{"intermediate_size": 1280, "qk_norm": false, "attn_scale": 0.177, "parallel_block": false, "weight_decay": 0.16, "decay_fraction": 1.0, "doc_mask": true}
MLP neurons of a small language model. Each row is named by its layer, matrix (up: input weights) and neuron, and shows model dimensions 80-207. Each number is 128 + 32 x the weight over its row's rms, rounded and kept within 0 to 255.
Before each neuron's rows, "fires on" lists the tokens most often at its 100 highest values on Wikipedia text that the model never trained on. A number after a token or word is its count.

fires on: " |" 39, " New" 15, " br" 11, " " 8, "ps" 6, "p" 4
L4.up681 [115 142 120 111 117 116 121 174  94 175 150 151 202 171 109 209 151  96 168 139 109  98 136 133 121 180  95  95 110 118 168  90 129 174 161 112  93 103 129 131 142 114 108 117  86 135 179 125 108 164 168 127 150  94 117 123  89  95  88 105 112  93 108 117 136 164 125 169  67 129  59 139 111 137  96 135 143 100 162 155 126 160 142 110 136 141  64 157 125  79 178 159 130 103 118  99 139 160 141 113 137 117 112 125 141 154 176 156 153 149 105  99 172 121 127 131 145 131 173  76 129 190 150 109 124  86 162 134]

fires on: "," 64, " |" 11, "ar" 7, " as" 6
L4.up670 [128 104 138 114 179 150 193 189  30 156  62 197  75 104 107 154 132 139 151  89  98 110  93 150 212 163 120 120 124 124 168 161 163 147 113  93 170  57 198 122 159 120  76 161 103 123  97 100 158 121 127 151 181 123  93 164 134 127 147 109 108 129 153 108 132 151 192 100  89 169 101 139 115 170 170 161 133  77 100 134 112 126 128  97 100 150 149  82  58  94 164 124 140 108 116 131 146 188 124 158 139 124 103 145  90 144 134 160 200  74 133 111 121 121  88 161  90 118 112 125 146  92 107 137 179 171 127  76]

fires on: " (" 77, "\n" 21
L7.up162 [153 125 142 127 106 105 135 160 105 129  94 107  63 146 118 115 141 102 140 167  74 152 148 146 187  81  90  81 131 109 131 163  65 173 114 129 146 104  96 127 107 132 119 116 147 142 137 131 178 126 120 153 125 109 147 141 124 112 152 140 137 165  81  83 152 161 117 132 216 168  86 136 135  85 140 134 175 110 125 134 185 182 119 106 114 110 102 154 164 156 139 124 185  74 149 149 178 111  88 154 185 108 206 110  97  93 147 124 123  75  62 164  83 140  92  87 133  83 132  92 110 172 106 129 179 170 142 125]

fires on: ".C" 17, " Inc" 14, " re" 7, " singer" 6, " Est" 6, "c" 6
L4.up1103 [102 129 114  57 161  97 140 156 130 147 169 161 215 144 138 130 142 148  92 119 113 158 125 142 104 121 152 146  97  93 154 114 155 172 117  79 170  92 180 100 118 122  81 144 122 161 115  89 156 172  78 173  88  59 137 172 130  60 146  67 151  95  70 107 127 124 183 137 108 148 124 101  78 114 213 184 161 149 159 123  61 150 174 129 160 100 116 151 120 124  96 119 113 107 122  96 137 163 154 133 144 102 152  73 103 120 117 193 105  94 116 142 147 130 117 102 123 127 167 152 155 123 151 158 147 104 129 121]

fires on: "ad" 24, "al" 14, "il" 10, "A" 6, "y" 6
L4.up595 [132 104 173  48 142  96 120 154 117  90  89 151 156 151 114  90 192 111  83  80 117  91 149 108  93 164 114  53  69 107 179 109 133 118 110 123 142 117 200 105 135 111  80 201  33  98  98 103 152  88 122 161 110 128 139 166 117 189 106 126 126 130  57 150 126  86 159 115  72 145 145 185 153 156 119 125 148 126 178 142 186 130 134 114 128 122 143 170 111 111 102 120  99 157  63 127 161 133 126 142 137 126 145 100 141 118 156 101  71 155 178 130 134 169 144 108  95 111 113 129 135 161 134 141 135 106  96  88]

fires on: " |" 59, "," 22, " and" 14, ")," 5
L5.up140 [107 195  89  86 148 137 146 113  81 188 182 153 108 118 101 124  98  90 165 122 100 110 131 176 157 153 135 169 142  97 163 184 112 144  86 107 114 157 180 121 180 140  95  85 131  74 120 140 147 141 131 200 138  70 159 129 137 137 107  69 102 149 135 122 176 127  92  93 118 127 131 147 120 102 131 116 187 109  72 141 145 120 114 100 128 147 150 118 168 146 118 116 147 136  72 138 170  83 161 145 169 160 152 150 148 103 131  89  82  94 140 111 141 107 134  79 148 174 110 165 153 104 109  73 197 122  87  90]

fires on: " Al" 16, "A" 12, "al" 8, " sub" 8, " main" 7, " All" 7
L4.up764 [129  92 107 129 102  86 111 160 103 115 146 150 207 104 159 105 150 112 160 143 116 142 189 136 119 134 159  92 114 118 130  99 114 152  99 164 149 128 148 148 132 133 135 208 104 120 172  88 140 145 111  92 122 147 178 190 109 150 156  89 140 130 140 156 176  80 167 154  92 158 163 173 166 171 124 172 163  98 129 130 140 103  90 105 147 109  38 156 129 160 132 141 105 128  62 177 154 147 156 125  93 131 152 134 172 142 165  92 138 169 113 113  89 188 126 103 111  90 135 142 111 165  96 171 129  17 100 125]

fires on: " and" 71, " –" 8, "," 5, "us" 4
L4.up9 [ 54 162 114  92 119 156 223 146 183 137 138 195 150 101 137 117 128 107 105  85 127 108 194 149 125 154 111 133 163  73 153 156 106 143 103 122 155 153 198 166 142 154 120  57 106  95 166 130 188 117 145 124 173 111 188 102 127  60 150  80  69 126 127 124 178 121  65  94 114 146 112 104 100 130  99 141 111 158 139 162 171 153  77  96 126 125 109  84 151  99 124 184 132 115  62 139 146  97 193  94 104 200 150  96 163 166 116 147 108 111 122 174 150 136 138 102 142 179 176 140 113  90  93 151 177 112 131  97]

fires on: " Pro" 25, "ib" 11, " An" 9, " pro" 8, " Sri" 7, " Comp" 6
L4.up64 [ 97 137 159 119 151 168 169 173  91  64 140 139 120 152 140 179 180 111 118 106  69 134 167 148 164 186 136 135 132  75 117 121 102 147 164 119  87 112 184 147 137  99 126  66 134 124 140 121 153 122 144 180 170  69 125 170 141  88 112  70  84 104 140 122 156 156  60 160  86 147 145 126 160 109 148 166 130 110 120 108 139  81  85 129 146  88 104 109  60  97 155 139 178 127 137  91 180  71 117  89 144 152  93 115 139 161 123 111 117 164 127 101 152 152 126 121 110 117 166 138 141 119  87 138 132 121 178 131]

fires on: " " 59
L4.up1018 [147  89 110 146 124 154 112 140 110 109 127 177  84 161 144 145 144 136  98 138  79 114 155 123 145 142 178 158 124 109 178 143 120 136 145  47 142 145 132 141 129 153  68 163  80 134 133 142 100  79 128 124 120 125 164 120 103 137 133  55 131 123 108  92 121 115  33  66  61 122 117 179  96 175 165 158 174 138 151 164 104 114 132 130  75 105 142 137 140  79 162  65 158 171  86  69 130 129 152 165 146 169 115 154 103 168 131 168 104 103 131 156  42 150 126  94 137 172  99 154 121 118 116 136 208 142 100 121]

fires on: "–" 35, "," 26, "20" 6, " |" 4
L7.up527 [116 200 133 109 133 149 160 133 113 140 119 195 134 151 155  80 130  64 149 101 157  91 159 176 144 120 134 108 156  78 145 146 158 188 137 129 136 166 144 108 168 119 128  70 105  90 142 106 107 173  82 173  82  93 166 111 183 111 121  92 137 127 167  81 145 149 146 130 111 104 117 115 117 105 144 152 117 161 110  79 112 149  87 105 149 141 100 121 169  84 128 127 129  71 109 141 159 133 111 105 168 134 100 125 187 119  74  95  62 121  70 107  70 117 155 117 155 181 163 179 113  82  55 121  96 110 132 119]

fires on: "." 19, "–" 15, " ro" 8, "-" 7, "/" 6
L7.up823 [120 136 123 120 114 161 140 124  60 136  80 173 114  92 139 169 139 115 184 125 125 120 133 146 132 171 139  98 139  97 104  91 124 171  90 118 122 106 112 160 129 149 147 111  72  63  76 122 105 157 139 173 136 127  98 132 138 108 101 122 167 129  88 124 162 127 136 112 135 102 116 152 109 181 106 151 129  55 175 133 156 147 138 129  93  88 176 141 134 121 111  86 133  69 136 123 159 165 114 107 133 133 116 136  68 120 169  95 176 169 114 119  52 139 108 167 171 135  85 162 187 128 107 165 112 175  44 118]

fires on: " |" 41, " " 7, ";" 7, "00" 4, " sh" 4, "1" 4
L5.up995 [148 128 149 127 130 162 156 113 148 117 121  96 139 156 161  48 108 113 185 120 110  87 141 150 113 134 127  76 133 124 162 156 108 135 147 101 123 168 114 137 123 135 108 151 147 142  94  91  97 106 163 147 136  75 159  95 135 137 125  78  88 151  77  99 140 136  78 150  97 194 149 139  97 154 135 159 172 122 109 155 146 155  94  91 111 119 158 127 164 128 138  95 131 140 121  91 115  91 112 136 146 110 161 152 122 138 147 131 137 113  87 178  80  97 134 142 155 185 148  99 136 123 139 104 179 108 112 111]

fires on: " " 53, " of" 13, " Comp" 7
L5.up918 [140 132 135 168 132 115 185 125  54 143 134 130 166  89 162 116 135 131 145  79 103 135 112 106 138 118 130  93 137 154 153 140 150 153 207 133 103 110 120 143  94 124 121 109 117 139 138 148 111 132 121 188 148 112 157 160 103  72  85  87 102  88 114  71 145 181 108 187  97 153 108 118 128 155 118 118 153 108 106 139 113 126  68 151 151 140 109 118 136 138 172 113 159  95 125 104 177 101  86 113 160 129 130 157 101 170 112 114 142 104  81 139 141 152 100  92 149 124 143 124 103 123 175 135 150 119 179 142]

fires on: " |" 59, " " 12, "," 12, "L" 7
L5.up852 [133 171 138 164 119 127 155 173  55 213 104 153 159 147  75 131 133  94 128 111 140 107 116 156 171 159 109 129 131 133 130 113 134 151 141 122 102  76 113 114 136 114 132 150  59 108  97 141 158 113 149 138 194 107  90 115 159 168 148 105  48 101 138  98 107 143  66 147 121  99 141 105 132 112 136 110 157  98 125 163  81 145 123 161 136 107 127 154 118  81  60 126 131 150 130  75 180  51 155 138 168 186 126 126 108 103 212 168  97  80  88 168  66 159 117 130 147 154 157 137 168 183  73 103  95 132 141 114]

fires on: ")" 23, "." 20, " " 17, " by" 5, "\"" 5, "-" 4
L4.up340 [182 111 107 154 123 126 112 138  74 126 129 168 112 140 169 147 111 103  86 137 108 104 177 177 142 132 128 119 130 129 133  98 157 128  63  93 214  90 144  97 149 115 109 177  91 101 145 128 181  81 143  84 176  91 128 166 101  49 128 128  84 154 117 141 158 111 160 109  85 117  75 162 140 166 189 124 166 126 124 149  91  66 178 120 100 129 126 121  80 108 129 119 136 136  90  93 199 169 160 168 144 116 129  84 143 192 146 107 188  99 135 113  88 111 153 136 132 181 119 141 104 119 122 159 178 118  86 127]

fires on: "p" 19, " prop" 10, " opp" 9, " dep" 9, " comp" 7
L7.up1227 [130 159 137 148 148 158 137 176 119 174 147 177 120  68 133 145 105 137 158 141 122  87 139 194 145 145 125 173 137 122  95 117 162 162 137 143 140 140 124 192  86 162 132  54 122 118 176 103 121 116 115 134  85  87 201 143 124 129 115  85 148  75 106 188  89 110 100 141 121 135 146 126 114 157 125 176 135 109 125 137  97 125 104 127 156 100 107 134  78 185 167 134 110  40 124 138 141  63 101 120 107 185  93 115 141 192  70 117 136 141  59 109 136 137 138 150  91 109 110 131 140  94 128 110 175  55 208 116]

fires on: " (" 77, "\n" 7
L5.up700 [ 88 125 150 129 153   7 103 170 120 102 150 144 109 185 120 151 119  84 166 182 125 135 154 178 137  90 138  99 144 128 109 139  65 152  93 125 159 112  95 149 160 173 161 134  96  95 159 127 163 141  92 118 156  28 100 106 153  85 150 156 129  79 103 114 126 158 144 103 177 101 132 163 123 122  83 169 163  62  25 123 159 125 205 102 168  86 113 134 110 102  94 139 111 165 119 158 110 123 102  98 132 131 150  97 139 117 135 147 138 129  84 113  77 179 128  64 119 160 204  82 112 143 119 123 202 106 161 138]

fires on: "," 44, "-" 12, "10" 6, " |" 4
L7.up1063 [124 157 135 164 112 162 140 129 119 165 149 140  81  96 140 164 156 126 127 110 176 158 156 209 133 143  57  86 130 143 126  70 136 196 139 103  93  92 129 121 136  99 117 107  46 123 131 151 103 141 152 151 113  84 112  52 133 145 141 152 101 137  99 138  94 129  93  98 150 111 117 178 135 158 155 169 182  91 162 156 122 107  93 168 133 113 137 136 146 143  88 103 111 158 147  99 162 107 160 121  91 140 165 128 119 169 166 101 145  91  36 121 125 132 158 124 175 144 105 154 135 126 135 157 125 105 102 147]

fires on: "-" 57, "," 7, "if" 5
L7.up170 [124 130 171 133 150 119 132 153 109 156  98 134  89  89 103 147  97 136 109 168 126 139 101 148 158 127 123 124  69 102 101 138 148 143 126 116 143 102 153 130 137  40 119 121 107  37  37 103 123  87 118 154 104 105  99  98 109 156 112 146 146 141 118 136  94 115 121 141 173 103 157 136 164 146  99 139 165  87 144  72 148 128  86 126  84  91 199  70  95 187 105 105 124  82 165 108 165 163 138 149  79 101 118 113 106 164 157 108 198  70  94  96 141 211 127 108 137 149 127 140 178 177 136 128 152 175 102 138]

fires on: " |" 33, "-" 11, "/" 11, "-c" 9, " " 7, "C" 5
L4.up699 [107 182 109 149 149 135  96 131  96  91 176 153  95 138 175  95 135 108 128 125 125 126 150 204 107 131 143 131 147  88 188 152  81 163 155  84 175  98 157 168  90 124  68 130 130 128 128  79  79 126  97 128 170 125 157 158  94 126  94 119 107 164 111 146 140 116 165  73  57 143  64 132  94  91 128 180 165 108 170 135 139 147 106 100 119 131 118 130  97 108 193 107  86 149  90 103 134 170 187 120 144 121 167 167 160 204 205 158 121 122  92 146  80 148 126 123 156 161 164 100 128 116  71 146 146 126 110 120]

fires on: "'s" 69, " |" 11, "'" 7, "," 5
L5.up1143 [162 141 111 108 145 139 122 147  58 153 111 115  59 143  53 122 107 149 110 104 118 111 138 161 189 111 127 113 115 160 173 224 111 143 133  90 119 101 186 124 167 130  95 130  90  82 101 140 140 116 113 176 172  90 119  96 189  77 111  84  90 149 156 134 126 156  65 107  67 137  66 116 161  93 140 157 139 102  74 140  83  89 102 140 106 130 191 119 106 123 129  89 132 143 130  97 150 108  87 180 135 159 145 170 131 195 184 170 141 122 118 125 107 116  98 134  77 184 135 191 145 120 127  72 160 115 129  92]